Part of a small language model's weights: 11 layers, 3362 steps.
MLP neurons of a small language model. Each row is named by its layer, matrix (down: output weights) and neuron, and shows model dimensions 32-159. Each number is 500 + 40 x the weight over its row's rms, rounded and kept within 0 to 999. Numbers have three digits each.
Before each neuron's rows, "fires before" lists the tokens most often just after its 100 highest values on Wikipedia text that the model never trained on.

fires before: " to", " by", " in", " of", " as", " for"
L5.down358:532533495514602506507511479498438541455544471483496522513460520533468446455547497502526485455550475542450463532434528429521473476478478477502536515491563548529499508463505544515507512514415535486540531579501497460530428486486503547525525531502547467438561528482499534480586502522454492492461521541566477523517504501531468547472506468511490510462471543479467485487503393463543479579433

fires before: " of"
L7.down307:500507526554411536547493512415485503493434492490503467470497451566546507494522454517543410419491544513525552514496544482451507536477446457464459477501433526549481479445498552540484476474524511489526550536530475498516504453564546481516489471529422523474541496520495455517471516489597519493428503444547464506484470494447460523539462554482498521491524521551518452535503514516455564467475

fires before: " |", " 2", " 1", " 5", " 7"
L7.down1519:495485511515496438573627494503469418539507487471547513555541502481521526484517476495450498485540471507434538506545540412500504464470465519589527468429476504532444548421506460526542462499468493489454553482484488542537500554520487539520500508523524532455579582538501524445459510502517531498503471508506449558453550579537526509566425426414516488493489533484472509505447523407430457500494

fires before: " |"
L5.down1936:529455494604463505563438443539543433500473494517458508557495514512552542420475480517502525481465491482484476555449555485509516471476470538527448536494523433556424559467483473496506531515475563456471450512613505530477491483533473559532532512523523485549552502531550556520491506459559449502431481492524514543569429532489543469576553546505535429488584551444503523497544408509548497483398

fires before: " |", " of", ",", " from", " had"
L7.down735:510442464444434433452503525507518521476511486515451528477456496529501525474505493434450537541456471485492448487474477506520516510451482522620497460469471484468511500444492573543493605509530535567624454513444490524479491449450499487502488486451540512538553429446476511551489575449456574437539482466531557463519561473483496511520489557468557545460539476434503483432453517457548515490516

fires before: "\n", " -"
L7.down1669:491502489505498450476491565503520511426459602500532642500482466514527511500483461482384529555557493526488455462493489519482545557497481439507502524541512556548496515514527438461558501550536473514524476474455473518542525454476572477463455473548480522441449458470571577477469502519486560512460499535509609463470512456478480449599462500469550484499478495482507501520521457514473498464495

fires before: " |", "|"
L5.down497:466493473444559457573468488547499487564449517554520462526497513466487539568542493450530501512522517487484476503530518480485507514479537459533452509559505484409488441533458516490437555499456499493502528557536432458490470428479545440517518571480539508516497480615496525471512503479571543520564553467525524476494483527515422481536487481513464520558475486502439516464558489453525487498514

fires before: " of", " for", " in", " and", " to", " was"
L7.down530:508504453437438541492515523505507518429487446525547464467499399439470514502489546540464524500516523535470518511504515462518467472517471477521495482514474536502458451599553467489455530569539461551442521485559513528560533525484534544477428434531517547458477494496489560476462511506517480504548534532533434547521480455453540464494493515556539521561437527528513515472493461472469480517438

fires before: "\n"
L5.down1622:441486480487456574500481468523475527524444546495551490542506517535478519498446487524467568527510502480438493530496487455464465537452469520586534448508487541492491465561476532526530501503484535555467448488450481464519468449531554569448500458488534462521480511593437539557494557516506494481521536507526492468511478480539474489465577499494522468546471398572509480384492430484532515538534

fires before: "\n", " |", "-"
L5.down956:483528462480456503476475498430540494470502497566513563390418488538516485485575505452470545501560486456475484546512473482451502519457504502444491573460491505540550510454490476486492491488469503474452450529466500486470586507505437522503486521493514555481532559513527539405431508489522536448458486461498549547456506519520535484512564490556472554494501431467499535506463468484462472424518

fires before: " |"
L5.down1930:567497613472510463468534522528576464443545539513564499450490482520514531465480488499490541464503517507501555463462455489479496537494522507542466486471507490517407503538489551526432488466536470547566545550534516400484455472440470529507431512506524509512505502481503451557449488521392503515475479529555503493418500472529482536508569492515445430491497528485457419478514469510463539525543

fires before: " as", " in", " for", " with", " at", "ed"
L7.down1397:481503552471521521584575485474484524476543519513565501506517481457491502465481522528514534502428440536459499483532525497430485540471429520456542475487478459529423463624444535473508571474415494454471583537486496450542509475500522501541415496539519452493515530436549484490465489496517525465508488535574451434598478502542496569508518545540475553486517509453473483474493566557547515470514

fires before: " |", "6"
L5.down2279:573544519528501484445466530499554476520465477615513482555485510439506502535399455435474520487617486549535507504474513439519427473489441480507543508426528546473457442558449490459492499495487522569530475568608525496503506561497492525459460473492508551478541502551410523455473496551561525489527545504531434542478528510492538533526432536512488518439516486475429504490446513573479524489427

fires before: " |", "',", "'", "°N"
L7.down1342:499583501465509497428526484515502488427483559522513516474543532475405470543526511512487487478543513548530494506442529542474529475499529468555539558519440499481536472499561501470484476544413540508532426474545465399473536509516585566487565496531523500539429547489474504462423464504470562469483497494512495478528498504496456479504584492552479476539582547501477465440539514472539507545495

fires before: " |", ")"
L5.down1003:510472558537506441460556535432578462467553529425463553527496501458529534423423551509494440522527441472486492490560462551497527449510477465503462524451558569507497470538545421541512474417477440564497477489479546423557549491401488452544501487456577459499518461453461552493518575437496548473531516472470483518523474436530473481505498486533522463517487478494492456483503457489454540574585

fires before: "\n"
L7.down431:501477519528435423505506562479456469537459531492524531524506495538571519475493474504540478487537541508430512536497492475473487472437535573513498509475527492566480466503546487504537456493458487527449526540486539501516459484515503483481519492526517556450517510431500491513484538413458412440483481528528519548525572434489521489522515481492516506481511426502543516511473569485488479471424

fires before: " Votes", " %", " ", " Title", " Candidate"
L5.down1565:463524538587477477566493459479598561550504406460484447471495458460540516461543466544486462405573488480519497451474470513572471460479506538443531437457483474480447417459496526440504509472511431495532590515531547561540539476476466515485537530548481481483437506553456483489512496465474555493505583496421426549462520464513442476524508543502488466520475511500497477467558497521491496476511

fires before: " |", ".0"
L5.down58:495390487533588496449441460480554510519434505552494420518545414465550533434532421429524551462561495465468481595507616497495509468591525520459492453470578470504506500502473522488467523510456465468458460517490520606471503529564481490495480519488526521517583474486487480482569483492551523503468556501465478472507508481475479474463517457468478475487536493501560517499481452519478498535490

fires before: " the", "-", "Q"
L5.down162:503509477462433528548579507480466515585465490530542526467471521506447506521504507435546479503539546533525422511424511577515505460500489489498517632587473512473523576470494499478461412476500525499481477506491487480456585540461483504450486504478496552557476479440405492466490536519491518483501462562574529541490423543463532441479473453482532446522436420568592589535506483532509483477551

fires before: "',", "'", "′"
L7.down1329:555558413559537496497433501487579516516493535483492458455477489569467517524540497505481539454518448589540490462478524477472542492523577465520472458457484513491457492448481529540478504527518488475543445461505521388558561472518507554468521532494547583457495474447479525557531514503482478453504480497554515464550499575524472488503501478506512485484530513486546465529482489492518482505423

fires before: "|", "\n", " |"
L5.down1217:478457496524450384497473510455532548484533430454438428435581398495444552436539490476514484469528534520565487551532508505542538532453491522576522504496513492506505559531512441499514431583495533550463519498549442437500478509444494516470513503527472554463432498496499501575543512545538529479477483481503570519424457491517443454532486499492443467545467604563528529458487549484525526485510

fires before: "|", "\n", " medalist(s)"
L7.down1466:498441550526488409541500485550483543489606482500481554518486490388516556518445432550501423472548564584523490425522383447550537433493508478464535514452508535528394547521535460559519555528521525455526537514476491464553495482533442518480525520526471506481510510459550564466495534481503495544490547469442502512492482503576485500459460505400513447494545572536530500484466548447554539538494

fires before: "',", "'"
L5.down486:459486482464473501571518487490460463528524496510485546470464500508477474476478460480503605461587453537516501491470496555448438558517468476490535529559475450511444561474491493477525475495514506556497476507445553483525522454571535481547538545476521523516505506530437493591475526487526486494512497442507485530500466507560530433456527511498421452526540450493564488493399580470514491509544

fires before: " |", "ou"
L5.down912:443506543551498490453477508529485462509425513588519519506487534490437522490488442549506513459594460412518523453505551512465407522518458519479493573538521473526464535497465555527492489523479584491464471500496517491510489506481455480499522511549509506502524451514495513527479503462475493494533485490546485507471594556560480554575567451484526509454523481530470498537412494473481484511428

fires before: " |", " 1", " 4"
L5.down2110:466486458488558449528553511489537552477494442548549481539535529486395507525505466456519445466482542501495478488478484572509411516519447507519478545480427574458523466578459510460541521475483409523509555431432445469499494477417479480510518501515480499492497482498585541572539489485494451492582507508524509464488521546487542519542515386507436500509481507539501436476556487528494430412595

fires before: " ", "\n", " |", ";"
L7.down1046:484496491447492489499467611507470518536502479455486489535472501517504579505522500511550397545477524565537500519500524517498468510566532497401477495476497381473518469533484530505508511455486522512406496512487521502535514474505506514509540534435479421467450453461495540448513538511534460454412419448490504540533545484555573555405549509484537481494509524482513505562493435507514534517500

fires before: "-", "\n"
L5.down405:525445516524557559491513489540500468501521469484418486499495517409514498486524520506468483474553502464515567558462503469517466482506488513535449475490522482469549475488484435435460512502409567465468426552502442465496456471585519512526569444506452531463506507509569556552529501451460546487497545520425500490541570522449446499550525439440485477497464505573448512497524505525490395465510

fires before: " |", "\n", "–10", " .4", " .5"
L5.down853:522490464472641548464484515575488439512566495500507462542513500423421518483523442521481498592507517485451497490529527464502460435567440431511553577476523518556506447502479503463425492467490427459501541467506505559504517495498477471542523471533574439576537467483521495494545513502452530496479507515540506501487508485481509465501423424489474441520455552498460481421518535522476561460500

fires before: "\n"
L7.down840:404506511438473495515435488475420457516469528478463560508549533474499491524482450558430410513505489455443475498496567464486593420486518521556446505489481472545445442501529493533524548450436478515500494524511555501506491462539435458512515475518497488472448534502513555586524509530465480478438540478508515568508500580466510471507474503570498549523512501490499504456553563597462450471503

fires before: "|", "\n"
L7.down1021:491471549488481459494452531588453551584456514506534463520448437492477528530510452448588516503453519540490460480499507440535593535484523481506540429466494439606499534485542492527483470460492541486536454552526523523506403569448543544422511477516451535506456484546511485437482518538434488497476484428486454503456409456499487466474466489502508487513545523517471455481403527492459484429514

fires before: " |"
L5.down2244:433402585536578518514525520489485475485500543530503418504520510495529563558475529471555424465534466516500513441520527483497479536518419505517513521452575513533531457492540518494539466481519524506439429485467546504489497486449575507506497545551470521442542541499538506541562460486529519563509463451529464502495526452459523449418466448589567500510515485475478533550532499558567502539585

fires before: "\n", "-", " by", "|"
L7.down1015:547507458490480523533471499491444507482472548544468534499483511512505504458511434536469507516451500522418515442509432515533475567486440511490565455448569572422523491471473524496454500474577468499476488503525459459505506519453573491472497549621476464473520505481499493523509459452494462513516581517507422540493599451435495525453484441454505521526471536559532551459490490495535491513509

fires before: "-", "\n", " -"
L5.down1544:517524555526592555470529524542568483526573455573517394491478495578495467482576519493462496545449449477535565525489516519529488558492453480469431511468500452511474457482513493496546549517460516553489499560542466485498473479513536530530444474507533429517525488491500450518545490573492488526487495466522502472446490474620503495543533554515504438488547520436415573485490450473495497531502

fires before: "\n"
L7.down1529:504562471505417484500543463528499555500495478483478478482466498490447462509521480519537453406505573481498413507439511517540531482496512580477527492544540588446496522505554504500512442574496545460486432514482565468558439472506454522476466465472534482538520469480498525519504524521543546514523589538467420501489604495498478474481450449533478521460483511518514476433559560460518628465463

fires before: "',", "'", "\n"
L5.down923:495475513499419451500540464517502433479555430495511469468525495490525437561418471484469564562519408514417392520431496510480515524478506488484470503451511549583476509498528480545475465467526424520479471498515562502519465532491513498501430552522543477472507555442453430572520494443528509513482517492504488508549473467509570502515544514529478533553538411507534502556443527517527548552471

fires before: "\n", "C", ",", "ce"
L7.down188:427440503518456510525506545437542515537496485463551533473486513457484487530523462575460437489496458482530476457458526526508466493474518490446495473453534496560540478445486405470480461470456461489583472542482496535495463507508494472530469466487480495542498492463438454548505502537489512479501547512511487491441450518450555484553542493502478534533501499548521408504466526517565519475481

fires before: " |", " the"
L5.down1741:485484542468488429516504507445419461493477429471563474420513594486480527484481536527516552508527548541508492446476537490477482523406475496507531510448430543533494526541451525441491432516542522566404458475491490500587518484543587541464523525497454499488423446436459570538556567527508487546540538516462531453556479468504566463553494509547507563448508527521542505502525532457535528552507

fires before: "\n", "-", "American"
L5.down111:517533473479479530594483521498448392527457506469454578481538521480481511501474518515507508485540493486526490506542535492437480490586498462514554586414455540520500498609584504477430570481550542438488471591563534525419474528551498548519503508530490521542541490442539470534460495487402412517516517576456463516488547462496500561553488550557564557431546500489573442560462501507447611500420

fires before: " |", " yards", " first"
L7.down2294:488527507486555558496504474483410501412476451489478516484494479491418453498444548516588573580580535609463544472467519513461461444539460437524540499449469490558414436567547541458465474567481432445451496519488583486472556457520503523435569530563587488541445484459516557532517481517463544486575430448509423579538542441447475526531516548494498548536517499530490515481524490513483551510470

fires before: "\n", "-", "===", "The", "|"
L7.down67:512548548537515533520459574519449460489467535472505497589519504452498485525580550538541503490586455555533483472500511499460537509475449568493550533519474559458493455450526516452534526521481444557502492516498568438519493458487423515445468470505495502520501516523431479534490542518479456488510511489432520454512530484430549538455491499570517444452526470511488488480473529477432547481498

fires before: "\n", "-", "|"
L5.down702:585425537481423423517512508539444538506428413470464522511497471544505555475482450502514541606504508450494427481463542547480484491503506506497524481519505560487541532511526510487518497523434411551523481477495590504499547467459499495524526446507548497600579539527477513510478574502535487473511559517507579536478500487540493490521570470445524471438511447510533526525529473475554453495453

fires before: " of", " in", " to", " at"
L7.down461:490497484538528543523441544506502517481470448452514507507509481527513487507462544480524499463424484490466460471554445504503517516469493484473459427499585513509544494452484440532558499511544575490488526533559528467464464494519469441506488533507468444520512542474385495405473519434507541443465513472538490480468495512535487556532486527435540443470471503497473473474458461526540491497541

fires before: " March", " May", " January", " November", " July"
L5.down262:524414512575381468473434509530487467586544503494486483508440505414503458517512457529563599458460459502491568502560505487555401467458519533487527510458497464521520497551492491546451521517526471470454458450462446516527543528488463469465529487463532529501533518551487497457456571476499524536478513505458478451481521474559528496517449448500440510395461514536536495509525538520502559543519

fires before: " |", "\n"
L7.down488:551493507470457558523509437474491550533425519519463536444523405462531503471472471554529513545427533435441446486458465502405503511442464524482529501526540466561550498539510482524470507505602466551551499473519453495472519502530556520518527529400468514460552475454531497471497499484458478507515513586502539535498544490520599550485568410456447487460436491510389505525554548505467566509558

fires before: "\n"
L5.down809:556488517496511398517480492526508452504460431494515509461450514506587538571443490465452478475499476463472501510610477532455505558574562502542444506559484476504487504534541479496436412567456527525467565432416530489449466484573536482564468504524489520513501499558480554525485477422526521481498468454559430458493490537444504421547467470522497500518524500482525518532447518472505519508541

fires before: " |", " 1", " 3", " 2", " 4", " 0"
L5.down1192:441512478504547505556468529453532435591489499474518506552541607489502500498469438523495494478512438469496367497473499488507503486536456537553472503483453523478467444599511424454481536455488438546461534484521547506509457592504439417487493465499519462402459472472591408501461471493520526483542504463439503524541478487507484475514447471478446547534465506533444444472548470499510431495503

fires before: " to", " on", " in", " from", " and", " by"
L5.down1776:520574390558491478489481504503498506492517559479463455448518490500537523438539506510435527460499506460494564486557568492496457440509498525448515592517444453508463434549473529527533430455478477566546513459513532521503422569540474453523552523463619518482483486548454451489455531477496594542550448493551567585575524549458497533460525535456447469504519532482509498506554460472595561503488

fires before: "\n", "|", "-"
L7.down1135:504469461532462481476489525540504483509537534436496490551539533474486464510498527501426518551489513497503509490451448516456459494508488467447466475450530529484444499474494504507468524523503543466512485462503533541557479505486463554498544504462559490466512438528518479502467513406544555472559509493519491469530528459409574469529492488442500542480524459557507477521474550520480518588505

fires before: "\n", "|", "-"
L5.down2114:444520534448438477539582455507497423513486515477570466476478489440472451488482523551439484505523524475468446515499487567461511504452497486547534508504484523454519513512495466493515372564446492536505406553412445467540452513494488488483503488468483476543491499484451546460506526564536549476367513476481452520530498392557443464469475450482437516422409564529537494446501500497511461515492

fires before: " as", " than", " that"
L7.down1098:492448527545536544566431480525482511583523514543490532496534507500501503485485450520540522493571513506419425518422501478593507530432506423500535455591496507519513449472520471564476559455594530486457436473476523508534425559567452475442475517465540528540497490517500576459483542519463565497493511487499541490490475583456495498520493546537524409402492523450546516481489430497538475500510

fires before: "\n", " The", " It", " |"
L7.down1158:433451457549527540558487542564480531554472519495473503440471599483496482492540480612507517524534476449567515440527493498478552468483468468559464531490452543489526510604537484452498519488457562473470496507471489502491515474516527507590567516455562521454505487434458535527486512471514500524447490488502475493449521440470475487653558440479536514473475506477474385493520549404466537537598

fires before: "\n", " that", ":", "-", " 0"
L7.down778:550489478553531512481560506490561528495531497541564517534553454542431520596483474556502498492496526533549423436500447449468522548525446495571481461559530511416479411521560517515525455517388509494498481458505506473485463532409564497576508518521500458493456495512444463518465490521505459515495553497473484508521511417480433513496512468593431404403502496511541439454508501559446549474509

fires before: " |", " put", " place,"
L5.down994:419468500528447531478447601495504497549483475496554503475515447533521570462550484502523490511525486460500452576512531475488517579425485510526514530492507447571488504492486485460467495470474538485498503516457504508541471558584524588484529567526470579500569513437505559476542534499517523469516550552480461501607483482523495498517510514420517442545461498593560474447516490530532443525448

fires before: " to", " of", " by", " for"
L5.down367:549549569527496502468508512519539497498509550472498515499466470518547493484572545533568515470509492461607465501398512516471503446548577552577583406495514413395500477504483552499448477481530473517515552498526535465492478472449479524485436542489535503412527537437501517530501439478541499437508523524488520427551492438524482470465469509524503551449488491505553507482543476421534535558519

fires before: "\n", " "
L7.down1472:510532452496508409491455434522538489451519485474510499505504535522505424516543552577527496518533454537498473496435466483507506488471493467496453542521515508510460574492497514408547510527454495470533530430527490487472488535507490448549497600503520522590493501472490428571480523456522484517495516496527493485506529474480579540484492515549536430473505496505541494439503550483517444473462

fires before: "\n", "-"
L5.down893:507575588513513450561527427582434481527513525570495499523478492446434541501543595453443476497479529520505553562487531504506487540485494453563442539483473465534492452478519480515489532504516461501449494509522490543455458476546472445554493546516451503514508508511489392515479490489499448447552541571490487453428521500408527498483551490468503503526438499574499449531459545491523566517539

fires before: " |", " yards", " (187"
L5.down1360:529452500591506497469489604483415535457465461475445499434515515480483477434491546525480467530577476524488486517490504527498464493494553487525518541496465522513468489499467423502452463541471552537507474421533488438503475568543493467451532484549574481506521498488523460512528429541503477517417458522489487498510445516505541432499470493506530445481509532480508530519519557519544496499405

fires before: "|", "-", "\n", "===", "=="
L7.down908:485489496485414471477484505470526544456527502475563498476483455524576444482590546514501538468457555473493394496506504500501517538502539506489515497493488508529481519478500464523522517443418439505494417590461451492437458482478510466499508489495500466427485501494511491488532605507508500460482534547430506468554492472515457485504526494513548459479545517536483496476514490512493473506490

fires before: " |", "3", "\n"
L5.down677:555501445535498504552496498506433473485466499537532511465531499568543466441487562469462596484544554513488450528577464501464522500496519520544528549584503518552475484491544461422491466474550503522523519508496591490533496463480547479591488494530573500496459486465496513448524469539577549481552473451426563493530527451489454481533534503546484481454496524523522505475471467547520493487549

fires before: " in", " by", " to", " the", " and"
L5.down736:500442521541462457570557570454503473502481549508564520567482457479460502501484522562514536506462457504523550500512481427442472546502500493496478470494524513492475532553507518530560538494496455490503531518445569454530593478417574509556530462425566526486569472522519484561488546496580470480569476422571451493471545500463461431495484495442504501508507495496516556481540566498479468516481

fires before: " |", " details", ";", " chart"
L5.down1330:545445491533471538514528529464512497543518448520532495478487505476502483537619498482599546486475458490427514503514500467474491511606499535545498549508536450471487525528513477558498534520548491481458458536549541534571563527535487491487539481476546503483539481390476478534574481520522483485495506539533531473611488444474585510547488468485555493445458469435571479514534546452485500482446

fires before: "\n", "|", " |", "-", " chart", " positions"
L5.down1420:523521585558462477495469567550494487477540481525507522480472489492492448559546492457566477511483482558496447504527427479482537492539497457566597545512479476497490540466465517568521462468521502521430477524428563521486594522415543473582447454528483523516504474494519505518486428499391520547531472496469504503490601538541514533494460537485567449506432521498505580465537495471454548503504

fires before: " in", " on", " at", "),"
L7.down1432:500505479552550507471507495493531463526585532401613502527503485518457495492572518551519457490463562448485481505497500521522489501527495491489530449529576497457463463522456527566526544500473517582504543499437524463512513522546582516530508514526506524526500552474507560494459562476536524553475530493520482528509555519496472542501496504550507590459434549493466449547478554499507562489474

fires before: ":", "aba", "ğ"
L7.down2097:463492470452436528468522542411540479485503521537521464454554472491547515484513489508517523559485473458510514535507489497500513476535441492459492502514579533609442494487490478448469431446500540420496535436503501478498436510492500539512534501493581576499486479491491503535607532534562457526473498525564452517515492453543513511492507524462564519567459468500513500469490485489536548461491

fires before: " of", " a", " the", " well"
L5.down174:497529466553478400454490467488562476484518498547468478521505522489462438569496494578568514453476455504528452505649535473526490461505424460583526473480489542500560490483552464559437485441505530499492463555554482501536449467465551495529449538398569476530566500470523465497478578520442522519460529526497429585508542460510457531515487561439522533519545462485518449412478485527508573435496

fires before: "\n", "-", "The"
L5.down391:551487447464484409551421481462465554521549509479560516489539517432513468550541551549453481456562540515571438527528478467499470582530478506533537571477507601486481438515548530548504506498521481455473407508532515528532521442525494503545440484517453514535449529483502503547450448478508480547588512524519490589529549556455474578391479497496483444554511576495498470502485511556501537539544

fires before: " |", " of"
L5.down202:481540532479561472495504419554596574461433483508544449524490495472523562508478510510434449420501505548457518517420508472502551420541531459498515476466476490454464437508464487475534451459462440509444468533535507488532515490516470562499479501549504586518501490501546486519475518480561529506564552491497497551485513491504442514465502517472468481479533525469572509517487501481606533546514

fires before: " |", "|---|---|---|---|---|", "|", "|---|---|---|---|", "|---|---|---|---|---|---|", " 1"
L7.down1395:476471463552523526547543403513425512480451520577511436511565486512501480441486501526452588569458505502508468498456497493439489495435530485489491473540543459480498520526581456484533442395506420537507438517448478571479420486459497499494459556539539511509523523501513548469545472488498465448391535539492464508397497480482432458501499452450503517510522586555450480534463479492469459483515

fires before: " |", " -", "-0", " /"
L7.down65:520475529477437465530483509458550500492499534524542453496501448483519474513536410524494578490541497498460551489451526482505449500499372465531539429541483488521523536441497526537463542511501484552460464564473520560504494535496476501447487582551475522567497443460519487449478538533509533447476458516514504474478463426537510480557585481466516577470514563536532546403452534456547556528582

fires before: "\n", "|"
L7.down249:491499570439430546497532490534502532495503497501541455522509511479527548531560472495481444513494495553536471540478538500481530515488499547592559500531492462518474513501505484492507509518482478469480460529543489568557513485475474579503532439516494464481505470491529512502572478540477434471480458438512499523542476467567519482539497509468495513499486489453512444478441555572494548548489

fires before: "\n", "The", "-", "After", "("
L5.down1934:539455511515489469460441456453435480507546504412565534541601497511468488518465501537606485464508519484514412522531439493481502583532482501543498398575472512483434490508465486457553502452469534440546478599531499472501498468464467519502557483501487491483493573483519537497516549417457468524482529466473500518507546518555524564429480468437499524518507498510529472516479472570525514518420

fires before: "\n", "-"
L5.down919:499497464504472555472557462518444404547469527443486525473452456449481516515452585515478520499544494502492517491524511521475536471481501472563477510534548559485509365400552484566480493505534448568511411538440491500525532482521448506492492482548549512565563464441511448500541544496434471513473498515451479502522542500533450497505518504431489489540480544553502484484491506494523509495477

fires before: " |", " in"
L7.down1900:501516544498533521486503472517419477418511509552508481534511473507463531478507524517574533597521533490521457488545468498428526483552507564525492484519460466472477522541432493531480535544489469538490450413503556436500492564516509488473508404495498527492508531454487560531478465523496528490592459514440597512442570564483450485523513474540468457478475560449601428495493470462503462547547

fires before: "\n", " |", " –", " "
L5.down537:506398541506543515504485406484486481509487549562566497549436420517541498466513488524475518534535487476494460520459521505527520445561459447507541466516527500490498515530480531469506483511471483450562461512458474514500584528546478563514606468496513481556533510464542522532510488385500528448466524545468530465433563547511478482499560456471488493447503509504570439552479512511507546498541

fires before: "',", "'", "\n", "\n "
L5.down2194:498476497511445496511495528510525525519517528548529485467475457565464422457484534548514506481536429525442543439470518467422511547521457431511420482512520501509481540470483473552524426589499478578513519546478563514450564454444467493483429523515460481483471526397498472538494536495564528474479420491576485433526532513532493518519480501412496540491530427479502516553412547562537539535484

fires before: "\n"
L5.down125:492453488460474491512540548477440511533566489511521574524527521516566488513479548463495544529479498495471565507478511472501544476478497435458486546485453523487506494512519430466532518538566515523476463506460499478525452431558589499523514603512496514423534563421472462473490499449525520556509533529558555387526453495410515483529455490518446479545505436463519530551580468522547485525540

fires before: "\n", " 1."
L5.down285:468578493489496497506449505437458512477497513521493540479450508426597467523513411486462454472469488499488533464456494515489529520447472555513497553531508468542483514500508524508509467503469570551474459577510544507482522534491574507495475490550464456410555477539520577520533492489512472526564538546511471576442527503443485495459545473492517460455568541483525456491408475558513559417522

fires before: " the", " that", " to", " it", " him"
L5.down1536:457518490479431526513527453515405560546484515531465479505487418493496525489523496480483484447518579550431481507437464483408486488492503474548509499553433511421522517506526521540450553521491448514534489541472477428518406504537479440506473514526422515558487476495533580542441495470433506470516495508494498444514566453455514544521533522558525507533459463469510543485472513506551473462487